Part of a small language model's weights.
Size: width 192, vocabulary 1517.
Architecture: RMSNorm before each block, rotary positions, no biases in attention or MLP, tied embeddings, normalized queries and keys.
Training: a variant of Adam for these matrices, 158M tokens, 9638 steps.
MLP neurons of a small language model. Each row is named by its layer, matrix (gate and up: input weights) and neuron, and shows model dimensions 64-191. Each number is 128 + 24 x the weight over its row's rms, rounded and kept within 0 to 255. Numbers have three digits each. A neuron's up and down rows have the sign that makes its largest values positive.
After each neuron's rows, "fires on" lists the tokens most often at its 100 highest values on Wikipedia text that the model never trained on.

L3.gate79:131111131096104130131140094109123090152126111076194113160125117095127136159115099131118116114127107169086178100100113138087151134099133129118110123117112128077096102138119123134130098175129160115129110133102144147116121147083121108123149106133156101150119117096162159150127161119123111107120107159124134172129153151125112113148128168118117122151078141149082114137111153159144175140121
L3.up79:140142119112142119103115112133147130106091111137141113075116137118133150153107132152131105140100104118150138099144151112149137160103093101128156147145200130161154089119145126152157124100145137134123068101152155124161148124101136161138171061129113102135138131139091142145129150112127111195144148132142117152117105124142103098126124146087130142152116183109160090124133136079149147143112
fires on: " Z", "Z", " k", "z", "K"

L3.gate616:118124117103161081121125141119084137123117140133172111127115095144119100112108108155111129139107119173108150103116150151150131117147123136139151155137174106130127161167124142116119155131157097119144144135152111122135118107144139131134146111139122097113094166136106137078123077176137186120140109135173089101134150132138114129132118148174147135123140102068148122129138111118128093145144
L3.up616:070111126130147112101117126131137147121168146121133104112144063133126106132168160141153158096120114126157149131110159137100120097152133179142165162139138118165180153151100114117130127119135120129099104146137183128114102135166136100143144113105094096111096112149134123124103140094177086133131117098124114083187094149178114153131120159154128110110122113108143125108138124138123095112124
fires on: "m", "r", "b", " of", "on", "t"

L5.gate611:181102122143127124135142132129157126153140108142135102142120133142136112133136115092136098114093149141122148118110182103150126109086145108136128103084119113131107098106158115131108146157122113136099156154145096149126139163085130131108110120134114125173119136169089128071112148114120191112108180130117142153161105132143141107166119125143133114114185146127138165114131126147135146145099
L5.up611:113153104132149146133088190131100110092138112101119123139159075155114116135152107117138120146105115126117142166135169150105109142126124139089156147131145093151189133150043136154140135141126122130103099180185117097150141154138105119130129113127137125127163086140151107086117066120144124136132128148139113141118120138170108092112138129103159125163100142168130142131173114166120113122102
fires on: "ug", "aid", "ing", "ed", "el", "st"

L5.gate508:077125164121149100160152100117097116139182118123129143098117138143158193153144136176135112112136121142117114123092123159141131101087141124140139140127139140124134106114143118121100103108141136188157107122148171128166141118131108123108187141103094129139136125182105129099195103132097162108182110157158088134166141132081100135139125126157123103116159150141186116112116119097136116088138
L5.up508:135100166117119166115153111137160187120129187170119161148141139121102124163098133132137097125137111095133114123131118120130142190124143151139122075096134153128190076120143141119141119137106118171127158155147120153133116120113120133096143155139121095131176134119119147148121119124145116151120142156137113186086152127101115154144101074143119168133120117130155125143162106160173126089135
fires on: "r", "and", "an", "w", "qu", "m"

L5.gate83:120145154099109147119114103135128180114152143150124123169170110134123153093107098132089091131114119166098112151150074160106162133113125147141131076084094161159139098094114122130127142130120106141138165132148126171090139152137159168108112093122118111170115106152163143117138150100122136142109095081131105165147171135115126139083148107134113129100134158185159106147141128121098113115121
L5.up83:118149169139162116116125127119137118107151171107098071092156136172145098150160125149149156134119137132152126147105119130114113145114131119139133139126180116100122137125155114140111126080130147154104108117139128108074111094120118125117138127122150127155163093126146135131107151155117165128148121092139154097132159115129150166126147090111113106105124141146155139091102156126110102113101
fires on: "eng", " as", "he", "ig", "rit", "^{"

L3.gate260:123121095104110150184092158114111163137135119110151128143113143145106078097103130146084131142102138154145132160155110096181128118081095136155113148106164120139104127152125100134123137115139125124164139153111146096058126155144142077162122135092116121137143129129112090095102115163147100087121135149119160135167150131132188137151144158115132123111141081116078110118152137162111150100137
L3.up260:105130116171123113143120124105133114158122119094141128152126085148155127063081150129111129133121119143116138095157141116121106127117117184103085099083141147104167123118158124137139144088139147160131158113065105152088168118131141086121129147104156091144103124140146142159108114125134127102114107142148174135175144095101180134149142147113131127133158123140112153070135118177158130164118
fires on: ":", ";", "):", "ite"

L7.gate416:141132133129139158150136142065142118138097127143160150150099124142122110105140110142128137154090133110113132143176169135143139122136113109108145113112132162098105104141152132131087092133149128118112080149106108158104127125129128106109129145133086120158070080141124091108133158114104138085110140138143128150127135139096124109116134063103166133091124161100081144128178098127122143123099
L7.up416:140150077161103163143157194118095132137102136147142147141103118153103092143131115175092104101127097105100135111171124129122152109155115113147094118097156140100150136103144142137068158146153094135086098127123157157131146138110124122137124120183126143128083097125137114100114145114118177135146149105133095134126134119094129134077128131088156149153134160115163101155125083140122152177150
fires on: "ing", "s", "ough", "w", "es", " but"

L3.gate120:162127152188148107128186092128152171129096109136133151105150120125164162159097117099087121106103106104066126131140139162136159139083171125162139122105112120086144111135098120156158147152124173115133135110141126123081094140108103084127137076089141121107137154161142157089109161095098113131085117097175105168139118132133109106107132111142087115099126125119157127121158104123139139118075
L3.up120:162173154124141120131170115126090141069152155102100143078159145125141126162136141136101121117129129122101118129188107160151166160126135099151135109133114120110145139164107143142147126116122141146113153073133116133081103121120119089133122065099134112099185181140160105110136121085095103124115159099120112129145134136122139081125091119105113137153173135145127128094152120117145129141083
fires on: " res", " Res", "p", "ess", "es"

L3.gate172:098117103091122133153131116064104143162153122117123103124120138124106157115143102099139128080123107110134126106143105147104098131109124118119119127128140154122152150130143116132077111128141095137132136145163119118170096124111093157107139116113125111135145166142186131129119089083131152100142133161153107126111131145108152152129114144152095142080110117112117113131061135121140070111127
L3.up172:150108144141153141105157155108123120141151151130064155109104124084136121121114112164109081041134128131113126126100133086170093147133132149124148107134144091145108134148137157117122095090090120142136115123111112106160178106142119161125099141124155124101157141138142151124142148126119083167100107128153138139140127113110113167138169105091130127157141176141125081123111080164141133160147
fires on: "w", "d", "al", "r", "t", "ad"

L5.gate199:134149146136110174142162130143144162177130085136146100125101121117155110151102105117133115153112124149117128118133139071123161126079155121131116120108129126098121092127139111141104111147156108165132091148163109186129130175139131140101165102108115095143150073142093154122131118116146125107201148165102132153097124117128119069153120151110143119128152120124144176095169107090142119151114
L5.up199:161110124169139167143149147105163116125163113170119145153145083127159144144096120112124088068126108125120148092104086118153140140116146103149151096126114101186129146133113126115120118123158115166118134101156150132124148173163133101143108136145104119159139155142083101136129116145133122109174167140169155152133125136113170128159124130144122101166140113118145123097134111116168161122159
fires on: "aid", "ing", "m", "[", "e"

L3.gate165:145107151102109119161140115131175159120127090137117144127140104107144120118114090110137127160129157134092115122142172096171133133124123122116139147112105112118089125147118113119093123128111145170152175167092120131137113118075109145125101125105128148130151159150146108089145178117131162118112139138113137123157099119128169081148155129164102150134129167147133151148141083116159142098142
L3.up165:134152101112144172092156137123131129152134127126155110116136152108151085109096110133137147117134119146120154137118144139095109163085129101173120145173119078051128122129094115188181112151143176133097136088125116145158145096131127096160112101106113150170143146154094151143119124117111151109139130113113190136121154108100124136118121158085093110106130146129150144098107070155134150141136
fires on: "l", "al", "ed", " l", "m", "el"

L3.gate148:111117120116090140112177119134107155124126096130108081120139107130117159100089088137124119133157133165137113145149141141133132150128146150119128143145195124155166126163117116132093130134177151093156115098150154170133137174108073099119130128099147081130096108165113154107160146124145140104124137112144121119160154144144128118120153130138132165152131156132152166114099130106105080091113
L3.up148:147155194123151148128094131106146138116142124171158092078162136133159089126151161123085133115149124165112148125132132113126140120109129105126118102126098140111169105172125131091169111145144111149138143096113092158162095079107110108146142126133148134109133113102165127127114122140108117102138111154107140102127127113113147140152117152143089142170086156139130140164185142119122161090122
fires on: " |", "es", "enc", "emb", "m"

L3.gate252:087109163115131125127163096140137176090110108180107095153169106126129163133133080113083126136133123143108138129176121115169156132130120117147113110106142127117161100132136117165125151136133133115157140146148128140109148195138112126127149112137140104133124060148083162097139110096128123149140145119152155125126147111124122139119108111150102165110115154170157145136142146140108125119086
L3.up252:157140188079159143123125100115140163078088145165092107124136137078124118152156110124081154161182108168087113151136127094108138120134086119133164118117150128120156149133135139135113173127168111115119156100111078142134120151111107110134131138168166097086122134165128134095111147114152144128110130126118175158154135103149126073108096117101117139183151124163155130132107135075149103105132
fires on: "eng", "es", "he", "re", "enc", "emb"

L5.gate325:095137165151116125177148118140097094109152103158168131121133121135128128110121117162144126154125108158153119130142139088132165111100124120117121151078166126111125099145143104117139143125129083178153124147111085138159112167116150106134125083166127148147146152190130115102176141108143138099112138103142090131094133167129161147153132167160159142140126150136120134104125152138085095149121
L5.up325:099188099128160129118132130128100097158099099143137055129122099168140106122118143150146094121097151112107111151112125108094113104141186118179093134153150134135110122149123119150138112096143111164115095133149162119138157112138117108119111101089146165108151119106136098155139107123112139156110174110095154136155136074160139131140090116101120134137145117146153132127169152154114109110092
fires on: "ate", "m", "iving", "ed", "ing"

L3.gate602:118157132119095105139128124114168121132142087133182128154154163134124107151094126110142145139156130160099092123146150119122135147083127134172141131139108124073155140099122137134134115199164130094109118140129130163135145146171100121084130093103125112151140151136140156107106124171126119080106096106170149137138137126116094144094136101146148149103129160092178153153179094130111128127102
L3.up602:154158133115128135125149131139190125143146111134092133118112119128107112141160174125135131125095063108108139140160120152152141133128119152121134142120104138118137102157084129106132159094129090137087134125074095146105112111091140076127160129083146100137121112161089160097139145119150135182146133105138116162139163119151090146165146075125114171165136162135104131126127126163147084106144
fires on: " p", "p"

L5.gate587:137112131083077095111136157103130123124076116133102135096121136123113135102068113128090109124118139116136166160093158152119121131114125144117132136104112139131108113137094098097167109116134124089117102112161111131100133156131120095134116143158112167158137099131082119114131114106107158105158126106163155091134148175133101123091155167144110150125135139119122165154085129162124146133140
L5.up587:071140143140098131109121143148151145113148116123169106155130120149108126201131160109130101141182126184100105123130129090156119141113140104178139168121121128132172092145133121147117118097131074110115137122136141156096120115134089114157125117120122132129177139121155149138100130100145100100072102125087115137128151149085112130089132117098140110112142117109137148111143140101132112110106
fires on: " S", "\n", " (", " had", "ing"

L5.gate196:132158096146109131115133121088152123158113100115143096153118176131134111126130127133156181110180135114155083155103166144150149075114130142138131095130155082135150121133134132120128124117149195152134095116151113130167099127146097150137160112101134128128107152088140147117121134162105144094093084138107133133141161145111138127116106167137146128137127148148155190149132164101087092109118
L5.up196:162118097142086098126109095147106154163103104155145159162149158130129121128124129103110137140085142114135132126058132156128136119117144166167158136150132138080157092131147133126093110095163111107140105120147160099132104098172149144126117122160125131123135137124127141159128112131107118112099149082094116122139155144132142144110120177135110135106149115100129152079112124149126076131121
fires on: " up", " of", "on", "ay", "op", "y"

L5.gate34:105176145129116140143144139104122126153174111163120095134111132122105101113122146126139155137145112123123071156099188105140119140089152139106158128095127097120112122137112077151144120183112121119148117103120126116124098138108091151072118102117184101160138145146127129102107130086140136128128154148167104149092156103148134154136122139157175128078135160135187081116140102104119100118105
L5.up34:124130157167142145110118141171076100119122079154145148146164122138100159113105142101117139143109161149168149137152172138150100120164147143133141169132120130139151125114133118126147152133115115136114122129133122164177104113127153129149113131162138098121095125138116164122115089159139139130077095113138110127167131120154128143136147140095195078143124116102160137144094115133128172113088
fires on: "in", "orn", "ins", "aw", "an", "inn"

L5.gate536:109127141162089106127129141084138134148146134160202098148116121130163135107116124160096083143093104118115150072118150121153148109162145124091120123118159126116150136096165103139148111131133158140174157156145146093111132142120142094162163143168133127145135106150106146116165161146156156105137087108130149154132126110129106153102160124088118101177059113094113119157152084138123151137145
L5.up536:135136149167102142141082167126138132068125108114134123141148122108104115127134110125086159103137131112131153117178121131103114142143116139111131092143139111120084114139149137115129140128101132132135129139145121104113147092136129108146184106127121118134091141108056109122087129183160168113108148100158114125117153155174169112101117094148173084149154099113138125109174110112129148143123
fires on: "\n", "ue", " te", "ing", " Te", " char"

L7.gate390:130112088103117120152124103128186172171138132157170169199179141137104130148112142128115142143165133103122132179118120106141132124117137187129164121137137108095109108134125110171101142102147146114156119118128124097108119129131100151147122090110123126114141125102117134140138148149170141114131155107133151153172176135150167131093115115100124104161140157121126109108142154129109107107152
L7.up390:141122123126093111114104095155134165097091121149106157148126125123138135139122121114132111119142125120143092119131117120143159150134127147130092095100112124100173123162136138155138050155131165119138172116162142115106132103150107124124105084143098106146120130085077150174155134115131118123130166162157150122117130119113128132140131138069105145138099162155129144138095183059116134127093
fires on: " ", ":", "ely", "os", " (", " sever"

L3.gate336:114109118129119117122128113105139167142158101092127173146169080134151116149100116149137102089116109138090142117100142126114161100124121153114138095105111142139122058113165130186128135084143123152097117126104145124148129102116135121156153123109140140101137155138067095156131160137140108155089142090107110116120136112161145127112128153099150113143127133154141175085127142092169114124129
L3.up336:146117123126117146153144127097128133142169098149116107099122108093153150109087104152137174087117111144100147119103128124130175121078124140144145120136109124136106047115150171204148160148147109116116143088113134127158166101129159123145166116141135127119087121140104146143140137139158129127087164116145122133109166132199114147101145180095147100126149113105133141092126112080120117156106
fires on: " by", " The", "ed", "'", " against"

L7.gate147:119123123055144100102144132127158132173168062136089120132122161128128143141111133180136126164158156102129124138118120165130148139116157146114137149133116125162101118103099099145142109133117165157177123132153117098094169108090159128114110149157113146122114131098126122113120178111104127145117140110121155126179117164107148168173161093149185151143142095144150148138109149151156113128158
L7.up147:112146115132162133142105085108128162164147103149090128114099166136102110163104141121137157145127120110141085160101149137083119137122127145092159167136131146169126141131119109125154140127114142146133102128163131090129154123120099115128135076125107132111098141098106128125172151117082110116154176149137111108169113157109141168135089116147193154152170118120133161118166145090180090114105
fires on: "ed", "O", "orn", "arri", "h"

L5.gate82:133100159130127145135133125129179178130152104110090144131098136148196146151162099129096106116128119156130134100129164120164141108092128087141107125099169117136083129093083097088107133133149132153069114129101129114124126151106156144120124114130144180149148141119133127113137096129130151129182125112139138133119088123104140095140170156134117074140136143144133135144133178124093120148070
L5.up82:155097164110112145109122195171157072156106142123150172162116100083141137124109103118144139158128159136116119144158149144119123118095087154097131116141128098129091116186120151130128146089121146152170110109161074147133093134172110099129118123108122145149117131156140131133157083136087115107083156161112156124172136166115106113137140132084138117136134083110066147113104092161131139126131
fires on: "t", "aid", "s", "l", "ing", "es"

L3.gate212:084121163122134117164099097118116144106146124165149124144131146102149145066104121192086163124090140109136147111137124170138127123114190132123097080137140083131110127161117107144149143118125144149111101092141111144125095149142106086145155136139147126129172163098124142124102114104137103168131134128118111168149124133097130191154173117088173114114091152119104138114135144110091096087163
L3.up212:097155162109102119167128082142144094145141072079066140130164124132167106092140156132119127135122131110136174128112113139095155111124118155139129142135111144130136102104091132153080131152134114088136144139134146129128153126116062087138114159132134164161159144145166118145126095116180133120095116117120153126123158119160139198118136106147152140096113122142125144128121162133184070119089
fires on: "ip", "and", "ic", "y", "k", "n"

L3.gate511:106068126091106118164107124080098184145103110157151144090097094129106129143112092176135116086143131158164141126131120133143129112134126137121122141115118136144130072172110121160134101130110149195142129119098128137105141082127150105125168098111160096172118155159145136145125138131162106186094109108104134166151130119119124166119159146130132139129151104088110173135118140156109138119104
L3.up511:097139128132141124141124119126107074147137147148096162134118149139156112175140115099141121114126156117144112117111149151099126105122153141134120135102132170100115074105164149119132148112119134131126140133129159146128158131078115136164187090112127114143116155152067110111142134162142120182144105117140124153174106127182168118110122131113075141146110108148132202096180128077146101130111
fires on: ",", ")"

L7.gate635:106146115150131084135110183114139149114134138086142131165103123116121100076071128158126122148123165100113124154103172146176125163113147171121126083090108139116112112112114094142091169101104106115143138101146100122091115136155106136160108171115078134125148104126153132107123148128092176098084110132089146122126134142084160074110146127150113109137189141159158142158121163133091129119142
L7.up635:128108097159111101111085130123127168139137099086109135176093105103115100106094120164120103124147145144093101146148109138127097152123124169171110100096121118121126066119124127158107127107161142135152165105121099132109137132137125108154154101111134148168120122158115156122123140147133072144114127160094161131096127132114125126103150126124082102121127099155114151162107141139108129138074
fires on: ",", ":", " ", "):"

L5.gate143:101086110105097125143134139064110143182146098138129147124159098098180141124120115125111116096100121145100137107092114110125130130113135164159121111101129091165108046120146140184126140107137095143130146129109137136153120094122142116136164106120142135117150133128092105131128122097167101147120153097127116126126136162192126139097136108123095149133130163107105171083126141084126121159106
L5.up143:125094109125096147143152120085139141150168113150137103092183116114160137134118088131111117123140128136134128110131099077146126111125138156154156123134121147126101030119157145169088155137119110155123141121143114162141107102147106099150191091126138140130128124163112121131154144129168116134124122119138113131094123157170121137110120143148125106107145140115110202114122105089160119142070
fires on: ".", "\n\n", ")"

L3.gate35:105115134140152127126182138114161146101111107138116094147131136149166165111132112122110127117084092133115130132109129190126143129109132142121143130125140098138164103172107140145135160075169114121151137178130133117170159124162113121147104135115141108089112130149155141093129088151111103136104111139102107095151101156120101118157153140161119165090103086130173118166105093127100123089160
L3.up35:130147133145181151118140123128133133094132108114102122107164162152169121103133117104119139145090070106132103140107117148110113132120143177118162171152156133148136122155117122110114155099171108143110170128125112134178146128150102162149077128084163119116125181121160122118098129171150104105073123127112157082142094110128128128141111149139115115104115111153145150137111096138140095107179
fires on: "ad", "ot", " of", " int", "m"

L7.gate290:122132165141151125167097159113135130141145125158148124165139128149160142128146166125108115121120167096123128161150108122129130100144098149089104112133090116141105123180097127140089124109156119133138132128114108134119195160093155121113150131131102094130184142113137148134145122076112152117121141143174109107112140116160145159142139075139126092173094184111108115112132151129191098130101
L7.up290:169132075123091090170100154183145141104125079122115152135113131162162134107127145145171117189110088137099120125109077139129130132132103100142162155124145099095093124148117131144152128124132124098100098099136106144124155148127144100137124145139100156153126122115083143117119134108149148137078128110137134137171126120159154130119117137124156153133144112146121138086107104097138113132075
fires on: " def", "v", "ff", "ain"

L3.gate317:142139100132087132108143129086172122102094131089162113124102152111129129127126099161150099142082148127093142140158127074131109183122134141136123108134109135096096117134110149139151134157154136153124111128148146164108120135099092166104145181131110105147120172166123159149144139101095119124121121119157126163115100119109146133127132159125151156130152132094139139129178117110130118108124
L3.up317:096165173164131124170130146121134130130135133143154147112153144128080160180147161094125125138117186112121142107182149122113119130158154094087118108120097118089150120115106159145116150130142143124131088140150140107109114129107170192110143127128118122102153118121096141131152126108141152115070125122137139150097128120096172095080109113121175111117103140120118119115096115110097147121156
fires on: "F", "e", "ion", "ce", "ation", "ference"

L5.gate486:133118103100140137154105112119137167093095123115168067191112139124156136091089142112103080121109130153125123130107105148136168107154164137148138087124136098122083120132122089149125131148105178142160149129064108141093088115077150103117139110100122114133155133113117146094174145156117144144147164151147135121113125132116112134135156130154133140140094137127109141147159123120128103130123
L5.up486:151134160090164093139131106149123112122142144118150105128148103113125128111098109121066139154096149144139126110105129103104094139100131143144122123133122106146098138096095109116149129134133115145104183114143124156122174076101093131141142119186094121114168092108119119142165125166207128062137129113127130110120154150107136113091130131099147119097164111122116097154113118151137133148110
fires on: "ine", "ic", "ink", "k", "ok", "ain"

L3.gate42:104093122140106130159136083060114138174110144147146133174164123128169161145105127161146135132108101133102138122136147105106151120120132074150126108074152126092152103175097128136130127155134111150142139131120140135123142117145075108149128114184159138129101135170119133086147128141104078132123103133160156147125117135103110121147152142126113128124130134146159117122166144129122121164103
L3.up42:084113139141130155127149129098106123153120147105138121133151118135139126159191136186139102133102103124149131102152154095124147143147125101156114122093130097076145106159074149101122127126125103193119131143102149171125107120107115114163146126162150150103106141149131144115170134141086117144141106140118123127153100068091080114165132124140121102171157090101134089128131126113123150177116
fires on: " f", " but", "s", "f", " w", "m"

L5.gate413:101127142113134087139104114143132139116163103122146112134119152118133102151105127139065096131096102131088119120138131164142161108154086131131113112143112147131173130079119103104161133160130115116153166103137122133119157109153123124117143112161109147180141119171121184077086113142118154131152102098097099154149162131119118189156170124122105128162149135154114133158092119109129148159120
L5.up413:101129154108118137149126119105188102130159094125164127129142122086091109099193168087151131127124112137116097154066136146141102166127118139165141100130105141104119098116084142112173136129119148149110133118105154166102115120122128145115135132138193108113094103101154164118104126113159140153109121162105130091134116133138094123139141118178093101146140079122124139144132097129183116130155
fires on: " m", "om", " est", " ac", " a"

L7.gate52:160101145197131120162094111122118102170125100121167101126140103130161174149126140135149142096147096153124153100135130118148152079148093138107127141119178114108122097132123099127128134122158168079144136127095127129137153163107149123077108170168154152166122091122087136114135114137105094172122109138134104161090099141109130128120132149166135106168134135110110130135139172122113131178135
L7.up52:158086131192131144164098164125134086161095086174155124121127143131118121131157077085106116108132135100146099168111119112118115142139131117151120085089096095152137127130114123116112127178123124150102133122168153203118136131122109152152143170094151148135077156140100154127134145175148160131115146174161140137105117128155129130132135141135129139114079068101136129149140129096088154109147
fires on: "om", "iz", "v", "t", "en"

L7.gate424:116155097120140117096125104101138127130147152129096164168127116121159129116119129162130169115112151097108129140097125138166110099166160142101155098109135176157105116098143099147117129083141121132145085142163148137119109125096173135113168127134113130079146139097133073112133135127121109113173144123112110123145115167153178112119106097113119128160096167109140172100104140146134163106072
L7.up424:165128155172079131104138116118155155141127128135120160130080139112130127116116134156111132119126090160118079143159133091136153150107128180125149132121117129118105152133151153178102143119106137162136080111062134155114119165096077129111155118090137167086056135102118141082145122149123167155123119160113162162120133103119113110096128129141120120150118099089107158149140124131140178126102
fires on: " ", "1", "ed", " by", " (", "ced"

L7.gate423:167148120121109097121115128133179153154113095104124120146157148135143100108091173144116101161151123146121154125111108139098123133138151168136112096104086097131108148160130115115142086119170066115146126118172113098127123085112124136143140161151082113129107136129104125107078110111076136123132164139170128123159141128166154103093141124124119143148158139103126110102128131178086135183146
L7.up423:094095155114131161116105116167184074161125122120180148114121131142095116107105101122116117125123189141122117119114138119136127136121133100133140166127074130155113139141079137102097127142134114116119127152119117158108137152095123114132097145137116145114119095127131094146094133162112066141097126109112138152130159125101127138168144077136147145144089115136151124160161140119127144144091
fires on: " |", " (", "\""

L3.gate638:127156143116142083154162139113086152122098129169148125121109157141156118120137166151115115124120094158121096123110163114132138170090127081136122127095139114091139077101111136151146179153143174098070171104117097167145153101135107157116119120105162123102119111147122162111166109131093120107105111167136127148130173135085101167104121148122132126117145123095131139122144087162143162144119
L3.up638:124135155090125152132118129111125148132133119120105141114145112126127148140164145118154158161125096128129137084101100111140165150099115092124133104137140141113145124101101124156124125154162147112111102137130136115123183161126088110121117106114099100087099090145101126098117143078109105087132140152141145096152146121149135150112124164181104136126125116110113150149126127151134126127115
fires on: "P", "p"

L3.gate36:099117127140134100157130089111098108182160177122105133105151062101162180113102135136101144118121105126090140124113140123125171117101145125123098117121157140114170111133101107130119130129108135149145159126076116066128124147121114122113115088144080120138115139116144168138153096126169131092132118145150091152122106148109104152116128110103111098143069159148132141109180159138127119137143
L3.up36:160119116121155084114093110161150072125119141125141150093123073135129152091108116131133105148099127128128148132141130109116165182105115106119102092128121178141132129108128147164166124129156145098126114118156148111132155121126124128163143148084059138120117132169167132125096136104153113157182077144112122125145110107157076137121154129135149108133078127141133110140122089128132129116112
fires on: "z", "K", "og", " K", "S", "N"

L5.gate167:168149097108113124173107132163124128114114080117140097165144106125105142144112100103093162147074078107122071117130120113093168148127108151128145135119106113159165096133110078201138140180104121129095151140166116132102153154127146120153125112140106110127135135142081130091141121107117167138137154183184097123114179152147104137150108160152154105123142132139135102154135123135129109126094
L5.up167:119150143122108145115129126152132169135130077141093099085092133133158119135168095092084169130112145121093141131120128120127172108150126129107104129130155132145139133144103131135133164123096116078136129108138101128125093126099109109146106111134122110122088151130124150106100155091115153103097159123089112102125131119129108080133124103063134122162103135156125122131125084128094110098182
fires on: "in", "ross", "ing", "ed", "G", "g"

L5.gate383:080125077109156136140160159125113112125115111119195118165157169131147155098111137124109176099110102107115081139129125156112115096115123162148111103126138119094135122099115084123159115145141121158151147135111172116126120139155107114072187119139102136166154084123150149086119103151109093114100111117103103198101135088115141126099168114155120091119145094166140128088146134146117103145131
L5.up383:159126081117147110145120138126129127085082115131084129131148138114132116101103134105090109118114107142159125152149133119134121169092163116151148134140095135092137123142165111147127158161105115118113145141142148174086147166116118140125135147178138092162123157149107130154153132115137146134141114102124097100099133147132124082074151149132151141079156118135133120125131133131142201119149
fires on: "and", "em", "s", "y", ",", "ard"

L3.gate224:145118127070131124086147123119148157133121159088114129144173137096100146152131118112151155139145102117108120162149165082134154141079153131191191074116124116117148139142105136147146145147157111103132121144141150102122113153086136132130193123107089126135154136129113144095114149100094089146108119144156109123074140167184095158140143091119104162117129121145167091147156131129104132143115
L3.up224:072140128103108125067112092196130102107124160087100143120131124129079117103129154154123108144106131140130144130126140123127134078124163139106142117126154078130124098118127142170160127105117127125122110104122100105123075074138094134135170148151121117135142100169086144149148135082117114155148141081097126150147115146166170148145187151127135150133127120129112137107126114130081140120130
fires on: "p", "pp", "qu", "b"

L5.gate418:183136126157150122144115074087094136124146118129102118146177128113150133100121136143115119118142143105109149146155134131142163096130116147148143139126087107106105114151098107123135150134109151170139154146057174091102128124155163142076124155148097151111128146194131140111130140080112113122106155138142100145095162149116117112110130118130123142122154169173135164090113129076143098107154
L5.up418:097153131136113089155099127150130102103123096148157146159100150102140099121120138124130134176092098120153127120137091122119104117130114106124109168122090101130131136092083134136150149120165104101118164131134143137116149131147157152147168111120127132086160111149135159107134137093093099122160187113125135128164126127114181119144136113136109155210093142167126140101127128113156116133116
fires on: " def", "b", "v", "k", "ey"

L3.gate324:133142127111081145150111091144121103142182116149130119112141108159164134173120090188122119133127163162127147140135117146101120167131118131133158161136144119107126115152085121072122112126200128100153074133103149112079132130165081111159093126150113111156157127149133124117132136117117112059149104118154179129134131147118132132125123128113119129144071139109120148156175108145148122114159
L3.up324:141142125113126149108135200108140110093172092124118123142126133123160172138117094135147163102131125147114137121148166112185118117135139105132135119124163132131096106165134122068101124125147126125099158125140097111118134111118117118140091103169119109131129097088125121150173154115121152133091129106147184126136157168139142093096131143131148109163128121116116115165141146140079098136098
fires on: "er", "ter", "y", "ed", "ing", "ue"

L5.gate483:143098159122114120130156138112129132182108108076128119123150106138150126156107168125162130153126121109090150121125157105158144142112114123109120134116148135118159139156109120141129111132157109101150114150135132134130184172103106164135163166143183170099131129140116141100123126106087144118070127131116104178139110138166107092117143143120152146096138171083102107154130136123105152130118
L5.up483:115124128113108136128114143167154106089097152108172128126144127141119112118150146188149134114116108135122127178155138112137105130107161121151119179118112136101161097160097135147156157152103099140160132154134133148139129107099106154109137139138199136131137090104104146133152157139125118171130117116169123110081150105139116149132127147134116199113099115140124145107115154110081106144158
fires on: "s", "ast", "n", "m", "at", "my"

L7.gate105:092153166108121117160127146119103121086106139154116059132131183136128145093154152100118121177126128134142127140095140116135129116092108130163083116124095107167131151160105091139141147112115142095175101117119150143129115108139108140117130112125148081139125111139143120139095117139153092096097152151178152169088145132134149120162150135127128168136115148149168116177135122160115130119106
L7.up105:104136150146112110178152137118138087111112114091104143149092142111088148114123106110162128151110125149156119150102113123102114113172140096146104157153154086156173146153120129141119127116093171098139096144122135153134136123179122121111102106100145161101105065125113164131078167151136119103144127094109126140109077087153150155084134124112141179112120128093124139162088124125096136104135
fires on: "in", " York", "an", "n", "is", "iam"